{
  "d_model": 192,
  "vocab_size": 1024,
  "norm_place": "pre",
  "norm_eps": 1e-06,
  "positions": "learned",
  "attn_scale": 0.177,
  "bias": "all",
  "init": "trunc",
  "init_std_up": 0.0361,
  "schedule": "cos",
  "final_lr_fraction": 0.1,
  "steps": 4791
}
MLP neurons of a small language model. Each row is named by its layer, matrix (up: input weights) and neuron, and shows model dimensions 32-127. Each number is 50 + 10 x the weight over its row's rms, rounded and kept within 0 to 99.
A block is one neuron, or neurons of one layer that tend to fire together. After each block is what it responds to, as a language model described it from the Wikipedia text at the highest values.

L4.up52:37 35 52 35 74 60 50 62 56 51 43 50 61 48 50 54 40 50 57 63 63 50 57 40 50 38 64 61 51 49 50 31 53 64 58 40 45 34 61 40 68 32 47 45 58 32 42 53 56 51 54 31 65 70 44 54 29 60 48 56 53 48 49 41 51 46 46 62 57 50 76 67 69 46 48 43 49 51 61 58 46 52 55 56 55 55 45 44 59 48 61 50 54 51 42 57
L4.up202:56 44 53 47 52 48 38 64 32 44 53 61 45 42 48 58 25 45 51 34 42 43 58 42 59 55 50 49 39 60 63 46 62 47 60 42 33 69 50 48 64 51 53 53 59 35 59 51 66 68 62 35 49 55 46 55 45 39 26 71 54 49 42 54 54 52 48 76 60 51 72 70 44 40 65 33 42 60 31 42 62 53 50 46 50 48 54 52 53 57 63 58 55 58 54 59
L4.up314:61 39 61 44 34 41 43 62 59 64 30 66 65 55 56 54 47 67 47 50 51 56 54 51 37 49 82 37 44 59 29 43 62 60 36 53 67 45 62 47 51 52 55 59 48 45 49 51 51 52 47 50 66 50 44 73 43 18 35 34 33 37 48 50 48 62 54 63 44 54 45 51 55 52 67 56 52 46 52 49 46 59 56 43 34 53 35 55 68 51 43 36 52 61 53 57
L4.up448:63 43 54 56 47 57 47 71 41 57 42 35 73 53 52 54 15 62 48 42 59 52 61 58 47 45 56 46 33 36 62 52 81 49 35 41 49 49 46 52 40 43 45 72 57 45 42 53 50 41 49 52 55 59 63 50 36 57 60 51 51 50 43 51 53 47 52 41 65 54 57 64 46 63 43 58 60 57 38 41 54 59 59 50 63 67 42 48 65 65 55 55 71 55 50 59
L4.up831:43 59 36 60 40 57 62 44 42 45 58 54 59 35 43 53 57 45 62 45 58 41 61 35 68 39 61 50 53 51 60 50 47 54 32 53 57 57 53 46 54 43 39 41 52 40 52 56 37 53 62 33 24 43 43 59 46 39 58 62 53 72 51 55 53 45 28 60 45 71 63 55 67 42 69 42 49 48 50 43 39 58 52 59 57 31 55 48 37 78 65 58 51 41 55 56
L4.up890:60 40 40 49 56 49 63 39 40 39 47 45 71 40 48 55 48 54 68 36 55 40 55 35 67 41 61 68 28 38 41 52 60 35 68 41 58 59 56 36 42 36 43 75 60 36 66 48 59 49 66 31 42 62 56 55 47 43 43 43 51 69 47 50 56 43 40 42 35 52 61 54 58 53 60 50 44 46 54 45 44 45 58 56 60 46 54 45 54 64 71 53 45 50 55 36
L4.up1118:31 57 32 28 49 52 60 53 42 49 47 49 59 49 59 49 51 68 60 25 56 60 67 43 54 55 55 60 38 57 60 41 68 48 53 39 48 47 71 56 51 63 40 59 54 36 44 46 57 48 48 32 72 61 60 54 49 43 50 56 47 56 47 42 61 37 62 52 42 56 45 61 62 55 62 47 46 47 36 33 54 47 53 49 59 54 45 60 38 73 51 49 49 53 49 45
L4.up1439:38 47 45 39 40 60 31 71 58 43 42 58 71 41 55 46 37 46 37 52 58 50 73 52 40 49 55 47 36 52 70 24 62 55 76 55 48 63 56 55 62 52 51 42 48 38 33 51 49 48 61 54 54 53 55 53 31 49 43 64 49 52 43 56 57 50 48 69 70 50 63 62 34 55 63 48 52 32 33 49 53 54 57 40 42 51 45 43 51 55 66 54 60 53 51 56
"play" stem; paragraph-final periods. The word piece play in played, player, playback or displaying, mostly about musicians and actors, plus periods that end a paragraph.

L9.up62:49 64 46 40 68 51 38 58 43 49 48 54 53 39 41 59 57 43 41 72 52 59 55 54 36 59 51 39 58 28 58 42 48 54 64 33 69 52 45 66 50 44 51 63 62 52 64 62 43 36 42 65 52 45 52 42 62 37 45 49 51 51 65 51 57 62 50 65 44 62 53 51 59 43 45 61 42 37 56 32 45 76 55 40 49 45 43 48 63 55 55 55 63 34 50 58
L9.up345:54 54 43 60 46 42 51 59 41 53 60 54 38 32 32 46 46 45 49 46 41 65 66 52 48 62 45 38 50 38 55 44 30 42 55 53 63 55 48 59 42 68 45 57 48 57 36 52 33 34 64 44 49 42 48 52 56 56 39 49 50 43 58 85 46 56 60 64 57 50 55 56 46 50 47 42 78 68 54 57 51 41 46 59 57 41 55 43 73 44 53 36 56 48 54 56
L9.up381:33 44 39 49 49 51 46 32 44 42 47 53 45 54 47 55 56 39 31 36 43 33 56 51 33 60 47 44 69 48 55 41 50 57 54 57 53 61 32 47 27 58 49 50 52 44 31 50 44 45 46 53 43 56 38 50 48 55 42 57 57 60 51 65 31 60 45 56 41 72 62 45 45 52 50 55 53 68 57 27 61 45 46 65 49 45 44 53 57 49 73 37 64 40 56 54
L9.up558:56 54 38 53 48 65 63 60 69 58 48 64 42 55 40 48 66 54 49 74 37 52 45 43 65 54 67 38 51 45 50 62 48 63 53 44 36 48 59 47 61 51 49 56 49 41 79 55 39 32 28 44 49 50 41 52 38 47 53 47 41 30 55 62 47 46 61 65 41 55 44 32 57 55 32 51 54 48 60 46 49 46 50 67 46 38 42 60 63 59 53 43 67 40 52 41
L9.up575:28 71 45 49 56 60 50 55 65 53 53 53 46 51 59 54 63 60 46 52 48 35 50 47 50 65 42 49 63 44 31 48 66 44 46 61 45 63 40 43 31 59 40 61 49 56 58 50 36 33 33 40 39 51 60 41 55 64 54 39 46 43 63 71 67 59 39 58 41 81 38 46 54 46 49 55 41 54 34 60 63 47 45 52 37 55 53 45 44 49 45 50 68 48 57 56
L9.up690:49 40 47 51 62 47 53 59 45 50 61 44 37 69 44 56 55 58 55 48 43 34 43 32 33 64 48 57 39 48 55 55 59 52 66 48 51 50 32 58 56 56 38 58 40 54 48 50 48 41 44 55 48 67 52 63 76 56 55 38 60 37 66 62 50 57 31 44 35 66 56 42 46 42 54 68 54 60 49 45 36 59 62 46 62 46 56 58 55 36 51 35 61 62 49 55
L9.up778:38 78 46 30 39 48 48 53 55 52 73 54 39 34 41 44 47 49 51 54 41 39 37 42 45 66 46 50 58 47 55 47 38 43 50 52 53 64 47 70 45 59 56 50 49 61 33 61 50 32 46 29 43 49 48 54 46 52 59 46 59 61 54 61 59 52 32 35 38 60 64 49 70 51 45 59 60 59 49 49 50 51 49 52 68 35 51 58 60 46 53 55 41 42 62 53
L9.up1018:59 59 41 68 42 54 70 46 52 40 71 56 59 54 58 53 28 49 48 54 47 42 59 47 50 66 40 30 47 40 42 48 55 59 52 35 59 55 54 57 47 60 55 63 53 49 50 59 50 35 44 46 57 69 46 45 52 54 45 52 47 59 36 73 44 62 48 40 40 49 38 54 36 53 56 49 62 28 42 41 63 43 54 54 57 39 37 62 61 58 32 49 70 58 47 40
Table column headers. Endings of column-header words in wiki tables, e.g. the period of "No." before "| Title", "Pts", "Votes", "Notes", and also decimal points in coordinates.

L9.up240:47 60 40 45 38 36 59 56 76 49 70 52 37 60 48 51 54 42 46 51 39 54 68 50 45 50 55 41 45 45 44 45 49 60 59 54 58 52 39 63 47 54 55 49 28 59 36 60 37 30 52 45 45 51 40 59 53 59 54 34 46 51 59 56 56 32 46 40 47 48 53 40 57 44 57 65 47 54 64 36 45 46 58 61 78 44 51 54 62 53 50 42 67 46 60 48
L9.up241:50 50 70 57 50 36 71 55 66 46 67 53 52 45 36 47 53 29 44 48 32 60 65 49 44 61 54 41 53 59 45 49 60 50 48 51 42 67 58 51 62 61 52 33 43 55 48 57 51 20 53 49 57 63 41 46 57 44 57 27 49 52 60 78 47 56 52 55 51 50 54 56 55 40 48 48 59 46 52 38 47 49 56 44 47 57 76 56 50 46 54 39 61 48 53 48
L9.up321:55 45 50 56 32 34 36 42 61 58 74 71 38 40 50 43 52 40 52 59 44 59 47 61 54 41 59 45 34 46 50 48 50 52 39 45 54 49 54 63 57 57 49 54 35 49 44 49 50 45 56 39 50 57 59 38 61 47 51 53 55 47 35 60 59 55 48 52 68 40 59 41 54 42 45 52 53 48 49 43 42 57 64 45 49 59 60 42 60 65 44 48 54 35 59 52
L9.up322:47 53 56 46 38 49 63 39 67 58 83 48 44 42 47 55 44 53 55 37 41 59 39 58 53 56 41 43 53 61 69 52 41 65 59 30 42 42 52 42 58 54 65 46 59 41 52 54 55 45 60 44 44 49 55 64 52 59 50 37 45 52 58 50 58 42 45 49 39 53 41 55 47 53 53 56 48 54 72 41 59 63 71 60 49 36 46 58 61 50 51 46 43 59 59 38
L9.up574:54 55 47 51 43 62 54 59 58 61 50 64 34 46 43 51 63 71 38 60 41 57 53 52 46 71 44 41 49 29 38 36 38 50 69 57 49 65 51 50 49 69 38 48 35 45 55 30 34 40 56 46 57 52 53 54 79 38 53 27 50 36 58 56 66 60 50 54 44 64 44 47 62 58 39 60 55 58 53 52 52 63 47 51 48 46 43 55 57 41 58 44 54 50 53 55
L9.up640:50 49 47 40 37 36 51 59 71 46 48 72 43 57 34 60 53 38 54 55 35 40 58 58 55 55 40 36 31 56 50 50 59 45 53 53 53 56 53 70 46 54 47 44 52 48 31 47 49 41 35 53 51 60 40 49 58 55 50 37 48 48 58 53 56 46 63 43 41 41 54 36 52 49 42 74 68 43 51 32 56 51 71 58 50 53 53 44 52 69 53 40 70 53 52 61
L9.up794:39 40 34 55 41 56 58 51 69 55 81 47 44 54 45 46 61 48 56 56 39 57 42 54 35 52 43 44 50 44 41 45 37 36 52 49 40 30 65 66 61 47 46 50 50 35 44 45 54 31 50 45 58 50 48 64 58 60 61 58 51 43 61 52 53 38 35 42 50 62 49 59 66 58 34 57 50 54 61 45 72 55 55 37 39 23 51 52 52 56 46 53 56 46 55 28
L9.up994:33 55 49 30 35 62 57 47 63 58 57 39 47 39 33 44 51 46 58 32 55 45 46 58 36 65 30 48 50 42 62 42 52 41 55 40 44 57 52 62 46 57 54 59 43 41 46 50 55 35 46 42 55 55 56 54 62 61 69 45 49 31 57 66 66 37 57 41 38 58 46 53 41 57 41 67 59 56 61 55 46 66 47 56 47 41 42 57 60 43 62 31 62 42 54 51
Infobox field starts. The first token of structured Wikipedia data fields, such as decimal coordinates after the ﻿/﻿ separator, infobox keys after "- ", and table header separator rows.

L2.up1340:63 68 45 56 47 51 49 46 44 42 59 56 65 32 45 50 44 34 42 52 27 54 60 32 47 55 56 59 74 42 58 42 69 34 48 62 37 54 41 58 49 53 41 74 51 55 50 33 55 27 51 51 54 50 43 52 37 48 29 60 48 46 57 44 45 48 46 51 55 64 55 64 48 39 44 57 60 45 45 41 68 59 53 64 35 32 52 47 69 64 41 49 59 30 53 66
Sports-text word fragments. Mid-word and word-final pieces in sports articles and results tables, e.g. fin in semifinal, te in team, play, ampionship; also table bars and release.

L2.up905:36 31 45 59 39 48 47 50 64 41 66 62 40 37 44 39 41 55 54 44 49 54 52 50 37 52 51 48 74 49 38 50 58 58 48 34 40 69 39 43 54 35 38 64 68 71 48 43 56 47 55 58 33 40 53 48 24 50 69 40 61 55 54 38 46 66 30 46 43 41 57 57 45 26 50 46 52 53 59 49 47 68 44 54 53 38 54 40 48 36 34 51 41 54 57 39
Equals signs; "ill" pieces. Mostly the closing = of "= Title =" headings and = bonds in SMILES strings, plus mid-word ill/illi pieces (million, bill, Williams, Will).

L2.up662:72 61 32 46 47 55 60 60 62 44 66 56 51 33 58 56 41 56 59 54 33 39 55 36 57 53 48 57 56 53 38 29 50 43 39 49 65 54 58 51 47 59 39 41 54 47 51 41 49 38 56 48 55 63 41 42 64 40 55 52 50 49 51 65 57 44 54 40 54 53 51 53 55 46 46 62 49 41 69 40 53 58 54 53 66 22 52 40 66 57 43 45 68 46 58 52
Section-break blank lines. Double line breaks that close a paragraph, infobox or list in Wikipedia text, just before a new "= Title =" or "== Section ==" heading.

L9.up65:39 54 62 72 40 56 55 40 51 49 41 60 45 42 45 55 69 47 46 45 40 68 55 38 35 51 54 43 50 45 58 53 46 45 56 56 53 46 53 52 56 47 48 62 63 56 68 56 52 41 61 37 51 51 46 49 60 58 52 66 56 48 62 55 46 49 39 53 52 61 39 41 30 67 46 62 59 44 56 38 50 68 53 50 56 44 54 31 67 45 30 39 64 34 65 57
L9.up199:52 65 41 43 58 50 54 52 67 45 55 49 47 45 31 45 46 63 46 54 48 59 50 60 49 50 72 55 62 40 65 44 50 28 46 36 41 61 50 62 40 41 49 60 38 38 49 63 46 41 47 56 57 47 45 49 50 46 64 47 56 58 53 45 46 50 43 26 31 68 55 51 41 68 39 49 49 58 45 53 37 60 55 60 58 27 49 48 55 49 57 31 57 26 48 34
L9.up233:46 45 45 34 41 56 46 59 48 44 45 62 51 42 50 53 72 44 42 39 61 36 46 32 50 60 50 52 61 47 52 51 45 31 53 51 54 48 52 49 49 41 29 64 52 58 58 30 61 32 41 44 37 55 56 53 51 47 54 59 37 47 73 61 50 71 57 47 52 60 44 49 37 44 25 60 40 45 55 50 58 45 53 66 48 40 54 52 63 51 33 48 55 34 44 51
L9.up487:37 45 54 72 59 49 40 44 69 63 48 40 51 45 42 51 64 43 65 51 64 57 40 49 58 52 56 47 48 32 48 49 43 48 51 47 64 71 57 46 54 55 56 66 57 67 47 52 36 24 49 45 54 47 53 52 54 45 62 48 43 55 63 59 61 47 41 57 44 71 51 57 59 39 51 62 38 55 42 49 42 47 56 58 44 40 41 66 43 41 62 50 39 45 50 44
L9.up921:38 56 51 59 32 47 55 51 59 55 59 51 51 42 27 73 61 66 46 64 41 39 64 41 59 49 40 50 69 53 47 45 42 47 50 31 51 42 48 50 44 41 48 58 35 68 61 41 42 34 46 55 50 51 61 49 44 56 44 47 50 44 68 76 48 47 44 40 56 60 40 47 47 42 25 63 53 53 59 54 60 45 61 54 49 43 55 46 57 55 43 47 50 40 57 42
L9.up1053:52 46 44 42 53 51 40 66 51 18 45 56 57 43 49 48 57 55 43 44 47 40 63 46 56 54 51 41 54 39 41 31 57 45 54 49 49 51 55 60 45 58 50 65 29 65 47 58 59 47 50 32 47 40 48 52 54 48 59 47 46 55 53 48 39 58 53 58 48 53 55 51 58 44 42 61 46 47 31 46 49 45 55 67 65 57 64 52 42 65 42 53 47 51 61 49
L9.up1083:50 48 26 59 57 54 63 53 55 40 49 72 52 55 45 63 46 41 36 56 41 55 64 36 48 61 47 43 40 45 39 46 39 38 57 59 47 53 38 39 46 42 25 52 31 51 54 19 57 46 51 43 44 64 44 53 28 43 48 56 51 40 55 44 51 41 55 46 64 52 68 58 40 35 61 31 65 70 48 56 51 42 43 46 37 53 64 46 39 53 40 49 64 43 39 49
L9.up1327:45 66 33 43 45 64 59 55 74 44 44 51 43 39 44 46 55 56 59 42 45 65 54 56 49 60 48 51 49 33 51 46 57 43 62 66 46 35 56 55 54 51 51 51 44 61 55 54 50 19 47 44 45 65 45 49 44 51 37 64 56 47 63 55 60 40 61 31 38 67 52 50 49 61 35 73 61 53 63 52 45 47 47 56 48 37 35 50 52 58 54 42 64 53 54 34
Mid-word fragments in tables. Inner word-piece fragments, often p or o, inside words in table headers and lists, like Ap-p-s, Op-p-onent, N-o-ël.

L4.up136:54 70 53 38 38 42 41 47 65 47 54 57 51 42 52 42 29 38 48 59 42 54 76 55 51 55 48 73 55 48 58 30 57 45 50 58 45 55 56 49 52 56 60 48 35 60 40 44 32 55 40 31 51 58 46 41 35 47 36 47 52 34 62 63 41 31 61 43 56 48 46 60 39 58 56 59 61 46 38 41 51 43 53 68 38 48 67 47 58 67 55 46 64 56 49 50
L4.up332:44 67 29 44 52 49 45 49 73 55 46 51 59 27 53 41 23 37 44 57 50 44 78 54 49 72 53 62 65 48 60 11 49 41 45 60 52 48 63 55 49 48 48 51 46 67 34 34 38 58 45 43 51 64 49 56 45 49 45 53 43 43 67 68 44 37 66 66 54 48 38 62 59 48 52 70 55 65 45 37 51 54 51 60 50 47 40 50 55 60 41 40 40 57 56 41
L4.up494:52 62 38 39 29 35 57 36 59 63 67 62 46 31 44 58 43 43 70 46 34 53 68 48 53 54 51 52 55 60 52 31 58 44 46 63 56 54 58 62 54 60 41 32 54 44 43 41 56 61 48 44 43 59 42 54 53 41 49 50 51 52 52 63 38 39 63 34 48 56 38 55 51 47 45 57 66 51 69 37 67 42 51 39 49 37 34 48 69 58 41 48 64 47 50 57
L4.up564:55 64 54 38 45 59 57 48 63 45 47 50 50 28 48 47 35 58 45 41 31 49 73 57 45 72 52 55 53 35 68 36 51 56 60 65 48 53 65 66 49 48 67 20 52 51 43 56 43 61 56 39 40 55 51 54 63 54 41 45 57 42 40 49 46 22 68 51 64 46 44 50 33 49 55 61 44 63 53 48 60 38 67 47 56 49 59 56 42 51 39 52 40 51 52 33
L4.up1039:49 61 45 50 46 42 54 46 76 57 65 60 38 40 58 44 39 38 56 54 21 55 62 51 57 52 46 52 56 51 52 26 61 61 36 67 49 53 63 39 56 48 44 43 46 46 39 47 38 47 45 37 40 44 44 61 48 50 48 58 47 49 44 60 32 50 61 46 49 47 51 57 54 63 43 61 65 53 46 35 52 38 53 54 46 44 56 46 62 75 51 51 57 48 52 44
L4.up1235:53 69 54 34 57 41 45 54 66 60 59 56 45 37 48 52 38 46 62 45 52 48 79 57 60 55 53 46 47 52 55 31 58 57 40 49 58 56 52 61 56 49 41 39 28 40 36 60 38 56 43 31 35 55 34 55 49 51 52 35 51 42 47 59 41 38 68 42 49 52 46 69 44 62 60 51 67 58 45 31 44 49 56 54 55 33 44 41 65 49 49 49 68 55 54 42
L4.up1347:58 70 39 55 30 49 47 59 56 54 47 46 48 41 59 49 46 28 61 72 35 44 77 50 39 45 58 60 66 36 57 21 51 36 31 58 62 41 58 42 56 54 46 63 49 65 33 47 25 43 30 59 46 49 38 45 45 38 38 63 52 48 62 64 45 60 64 46 48 51 44 52 53 44 41 71 55 56 67 38 61 46 46 61 43 42 58 40 63 63 42 42 53 59 54 51
L4.up1426:50 74 47 46 46 62 74 53 40 71 41 54 41 31 47 40 47 24 50 44 42 54 68 36 49 67 40 50 65 35 47 40 53 35 56 56 46 48 63 57 46 44 48 47 38 32 43 49 23 32 50 53 43 42 40 53 48 46 38 51 62 50 50 74 42 45 63 48 42 64 53 53 47 66 51 59 49 44 54 50 52 50 55 55 51 51 48 48 62 71 49 51 61 45 57 48
Separators in structured data. Punctuation and separators that end codes, identifiers or names in structured text such as SMILES/InChI strings, coordinates, infobox lists and headings (=, /, ;, :).

L4.up9:50 56 38 56 61 44 55 38 86 51 70 42 47 31 53 59 29 66 53 37 35 44 74 46 56 57 55 54 53 40 59 28 56 54 45 50 51 41 49 53 49 48 46 46 51 61 52 42 43 48 56 46 47 58 48 49 59 53 52 43 48 41 49 62 58 66 27 46 40 43 51 50 66 42 53 67 49 41 65 40 54 52 44 62 62 40 41 44 73 55 43 45 59 44 51 45
L4.up87:53 37 49 43 55 66 63 59 43 26 48 43 42 46 48 55 63 46 56 52 44 49 33 32 40 47 36 47 60 35 33 64 39 51 51 63 41 33 63 56 53 49 50 54 48 34 66 48 48 38 73 46 35 38 53 63 64 57 40 53 56 69 44 37 50 47 44 57 37 58 71 35 45 50 45 45 38 49 48 40 42 65 58 48 48 53 50 37 61 44 82 48 46 24 54 47
L4.up139:50 46 37 42 33 62 68 31 50 45 65 57 46 33 54 67 40 45 46 35 48 49 45 46 50 49 45 63 60 43 39 42 54 42 52 50 67 38 47 60 54 56 59 51 61 38 51 37 52 19 48 52 46 54 38 67 48 51 54 51 53 68 51 62 57 44 49 38 49 69 49 54 49 52 35 74 42 39 61 40 59 63 60 57 53 44 55 43 76 64 56 40 51 31 56 53
L4.up233:51 51 49 44 27 61 60 26 50 45 52 66 44 32 49 60 39 30 50 51 42 49 42 46 56 44 53 63 49 45 33 43 63 50 39 26 51 44 49 65 56 61 55 63 53 32 42 36 52 40 59 48 50 51 50 58 67 42 29 48 47 71 43 70 44 46 63 59 47 49 53 72 55 39 47 69 59 46 48 51 52 57 58 53 50 51 49 46 55 54 49 49 43 39 51 30
L4.up661:51 47 55 61 45 59 58 43 55 47 60 48 50 45 51 58 60 53 37 54 46 50 57 39 44 49 59 54 46 54 33 39 53 53 40 28 42 41 53 69 52 57 30 56 58 55 58 42 31 36 55 46 46 47 48 59 42 44 60 57 54 54 56 63 42 58 45 60 48 70 55 40 57 50 42 69 46 50 59 42 58 60 60 61 44 36 45 39 57 66 30 53 70 27 47 58
L4.up663:60 48 29 41 49 64 71 59 49 41 50 72 59 37 47 55 45 50 57 52 49 38 56 31 55 51 40 60 42 48 56 48 60 59 43 48 45 44 56 51 56 48 41 55 53 42 53 36 53 36 58 45 41 48 35 70 48 50 49 66 46 75 56 49 53 44 46 52 45 69 68 57 59 54 76 52 45 52 45 40 57 49 61 37 45 36 35 45 55 63 56 55 60 36 53 59
L4.up1180:66 55 43 58 40 57 67 50 56 48 54 72 49 37 56 60 52 45 58 57 42 48 70 44 66 55 51 65 67 33 31 35 60 59 41 41 58 44 56 51 50 52 29 37 54 50 62 42 57 31 46 44 41 51 42 57 45 51 43 48 51 87 54 66 50 41 54 60 51 60 60 52 57 45 42 86 45 52 47 51 51 50 53 52 45 26 44 49 62 79 47 52 64 29 51 36
L4.up1193:39 45 66 44 49 44 62 29 41 55 62 59 48 37 53 60 41 43 57 53 53 46 66 55 49 42 47 53 39 42 59 36 66 40 51 72 64 45 55 61 50 59 41 65 59 53 41 28 33 61 56 39 57 47 52 43 62 55 59 46 48 48 45 60 42 41 41 48 36 50 60 73 47 46 66 35 55 47 64 37 54 56 67 65 45 43 50 36 55 57 83 58 55 59 50 37
Text segment boundaries. Fires on boundary tokens between text units: double line breaks before wiki headings or new articles, sentence-ending periods, and table cell pipes.

L9.up70:45 55 39 35 38 51 42 24 73 47 51 53 49 49 48 70 48 61 60 51 60 62 59 52 67 40 62 60 51 67 64 41 68 36 33 60 47 35 52 67 69 63 49 44 48 55 51 30 44 45 56 48 20 56 55 48 51 52 50 52 63 62 51 60 52 52 47 46 47 41 49 62 60 62 61 37 73 53 45 38 38 70 58 50 45 49 46 53 57 61 44 46 47 61 50 43
L9.up124:38 52 43 51 41 59 51 45 50 41 58 48 59 37 52 61 57 58 62 61 60 62 35 50 61 43 58 41 43 48 64 42 49 46 41 48 56 45 65 54 77 61 52 74 55 34 43 43 60 45 48 51 36 51 56 43 37 54 57 58 52 67 50 60 59 40 53 42 32 36 54 37 67 56 57 52 54 50 53 44 37 57 80 60 64 46 55 45 50 61 81 37 46 53 48 52
L9.up167:41 43 56 39 57 42 44 38 41 30 71 59 53 32 40 54 52 67 51 51 61 64 41 45 58 42 39 74 33 46 60 60 55 67 47 47 50 41 61 55 54 43 57 56 55 53 45 60 56 51 59 61 55 34 59 64 47 56 51 53 53 47 52 52 49 54 54 49 40 43 45 53 48 64 45 39 62 55 52 46 61 61 51 47 40 32 61 53 76 55 50 48 72 46 43 30
L9.up749:53 46 33 50 34 52 44 62 50 42 54 58 63 46 45 42 60 42 72 39 49 55 47 25 50 61 64 68 45 54 44 59 49 41 33 51 55 45 48 48 42 41 46 43 43 56 40 32 56 46 68 41 50 66 49 41 38 47 50 61 52 53 45 56 36 65 48 65 39 65 69 60 83 50 42 43 32 41 53 36 43 41 60 63 52 45 64 31 62 53 34 56 62 56 66 56
L9.up963:48 58 52 56 36 55 69 54 55 45 59 52 63 56 46 41 21 59 70 53 48 68 51 46 53 47 60 44 51 33 50 54 37 37 44 47 60 48 62 49 55 43 54 70 42 52 62 44 51 44 49 53 53 54 61 56 45 47 42 43 47 46 53 50 58 65 58 47 39 50 53 62 50 53 44 56 46 30 62 23 52 72 44 61 60 41 54 46 48 57 48 57 60 29 54 44
L9.up1048:61 43 55 52 51 47 34 33 32 34 60 33 51 53 36 71 44 70 55 53 46 36 49 28 73 44 66 67 45 41 65 52 46 56 48 40 59 63 39 53 61 54 61 41 34 53 66 39 45 57 55 43 52 45 42 52 53 56 42 54 55 64 55 46 55 43 54 45 52 72 46 48 49 56 25 64 48 63 32 42 53 60 46 46 73 36 38 57 40 59 46 50 61 41 53 42
L9.up1248:46 36 45 47 59 61 78 34 37 30 57 48 61 52 49 32 60 49 60 54 60 53 51 24 59 52 47 56 38 47 43 53 47 60 36 60 71 56 37 48 58 46 49 57 45 49 57 30 52 55 48 53 44 53 50 68 48 48 56 58 45 62 64 45 34 48 34 55 46 63 58 41 64 48 63 39 45 56 57 37 40 62 57 68 71 45 51 58 46 50 55 42 45 50 50 35
L9.up1274:56 43 42 49 51 50 58 51 42 59 59 61 61 59 44 46 64 62 39 46 48 35 46 48 60 66 44 58 49 38 52 43 45 43 40 46 64 57 43 51 58 46 52 58 48 43 61 37 50 63 52 58 38 52 42 75 72 49 56 59 49 56 61 39 51 39 56 39 25 73 30 46 59 59 33 58 53 45 54 45 38 58 55 45 64 39 45 51 48 64 32 48 48 44 56 30
Paragraph-final periods. Periods ending the last sentence of a paragraph, before a line break or closing quote, e.g. "music video." then a new section; rarely mid-word pieces like "exp-and-ed", "contri-bu-te".

L4.up206:51 63 63 54 37 53 58 56 49 58 59 34 46 29 46 46 68 40 53 49 53 47 42 51 45 62 50 64 74 41 46 49 44 48 52 39 62 43 51 53 49 62 56 48 57 59 35 38 38 47 45 80 53 45 42 47 80 45 38 55 50 57 54 61 40 50 58 36 54 66 37 41 44 46 38 64 43 56 72 55 63 50 52 50 34 51 40 46 70 52 40 52 43 48 54 59
L4.up262:67 71 64 42 56 46 51 53 60 50 54 41 56 46 47 34 42 79 57 44 47 39 46 35 59 48 32 49 58 36 40 67 28 58 35 31 50 56 45 48 54 56 64 47 44 43 55 46 52 45 50 52 49 55 60 58 57 67 20 56 49 54 43 68 60 56 52 49 46 63 33 37 49 52 36 47 38 53 52 47 52 60 52 51 58 50 62 61 67 51 47 50 64 60 44 30
L4.up367:61 60 61 46 47 61 44 51 67 44 39 51 42 42 49 43 47 47 49 49 53 72 53 64 57 53 39 51 54 37 61 53 42 48 59 70 50 65 56 46 53 41 59 34 43 12 54 54 48 40 58 46 64 46 51 50 40 68 55 49 52 43 61 47 46 53 53 69 44 47 56 46 35 44 44 40 61 41 51 54 63 56 58 41 45 46 41 48 66 62 67 49 54 53 45 64
L4.up410:64 47 50 42 56 40 50 28 46 58 59 41 53 46 63 61 27 34 55 64 40 67 52 55 59 52 45 48 49 54 60 52 50 46 44 48 46 57 49 57 47 35 36 69 49 41 58 42 58 32 40 50 45 52 48 46 54 61 58 50 55 50 51 53 47 51 49 59 71 48 42 52 33 51 43 28 42 48 73 66 49 62 43 54 42 49 38 44 31 55 41 53 47 54 52 42
L4.up1089:61 54 62 52 47 56 45 65 79 44 65 63 44 33 46 51 55 42 54 53 29 55 55 48 33 60 41 35 70 36 65 49 42 67 43 37 50 57 36 40 44 51 57 39 56 59 41 46 40 46 52 64 47 49 56 57 38 48 46 44 51 61 52 58 48 49 65 45 53 37 35 41 43 37 35 54 47 47 56 42 45 63 42 63 53 46 47 53 59 33 59 55 60 33 45 60
L4.up1227:38 69 48 55 40 55 47 57 57 55 40 38 63 38 39 44 55 35 34 60 40 67 48 42 41 72 56 60 70 48 52 43 58 27 70 57 55 57 59 51 52 59 56 66 57 42 60 51 30 35 46 53 50 49 52 52 53 61 52 52 46 50 57 63 33 58 53 57 50 61 65 53 41 45 29 65 42 45 52 33 56 47 54 57 37 43 59 51 68 67 44 51 53 38 54 65
L4.up1395:49 54 49 62 56 55 53 61 44 54 38 48 52 49 44 55 56 54 46 44 60 55 57 47 43 55 48 67 73 46 50 49 62 31 70 49 45 45 41 66 51 44 48 78 48 50 56 56 49 34 38 56 53 41 48 48 56 47 45 64 56 38 58 56 36 64 27 36 39 64 52 38 50 40 36 59 52 49 55 46 62 41 44 51 51 49 39 51 65 54 53 46 63 29 46 49
L4.up1496:65 60 49 62 43 56 48 61 40 49 59 38 41 42 54 50 64 42 52 54 49 47 47 57 57 62 29 66 64 47 55 43 39 54 50 46 51 53 51 57 53 64 56 52 50 46 70 37 49 33 41 64 52 44 50 51 43 54 49 65 57 45 52 69 53 41 58 46 68 28 46 53 41 44 38 59 41 40 48 42 59 46 41 68 38 41 47 55 66 50 52 47 56 45 43 60
Mid-word "str" fragment. Word-internal subword pieces, mostly "str" in Australian, Industry, astronomer, strong, plus fragments like "oot" in Football, "comp" in competition.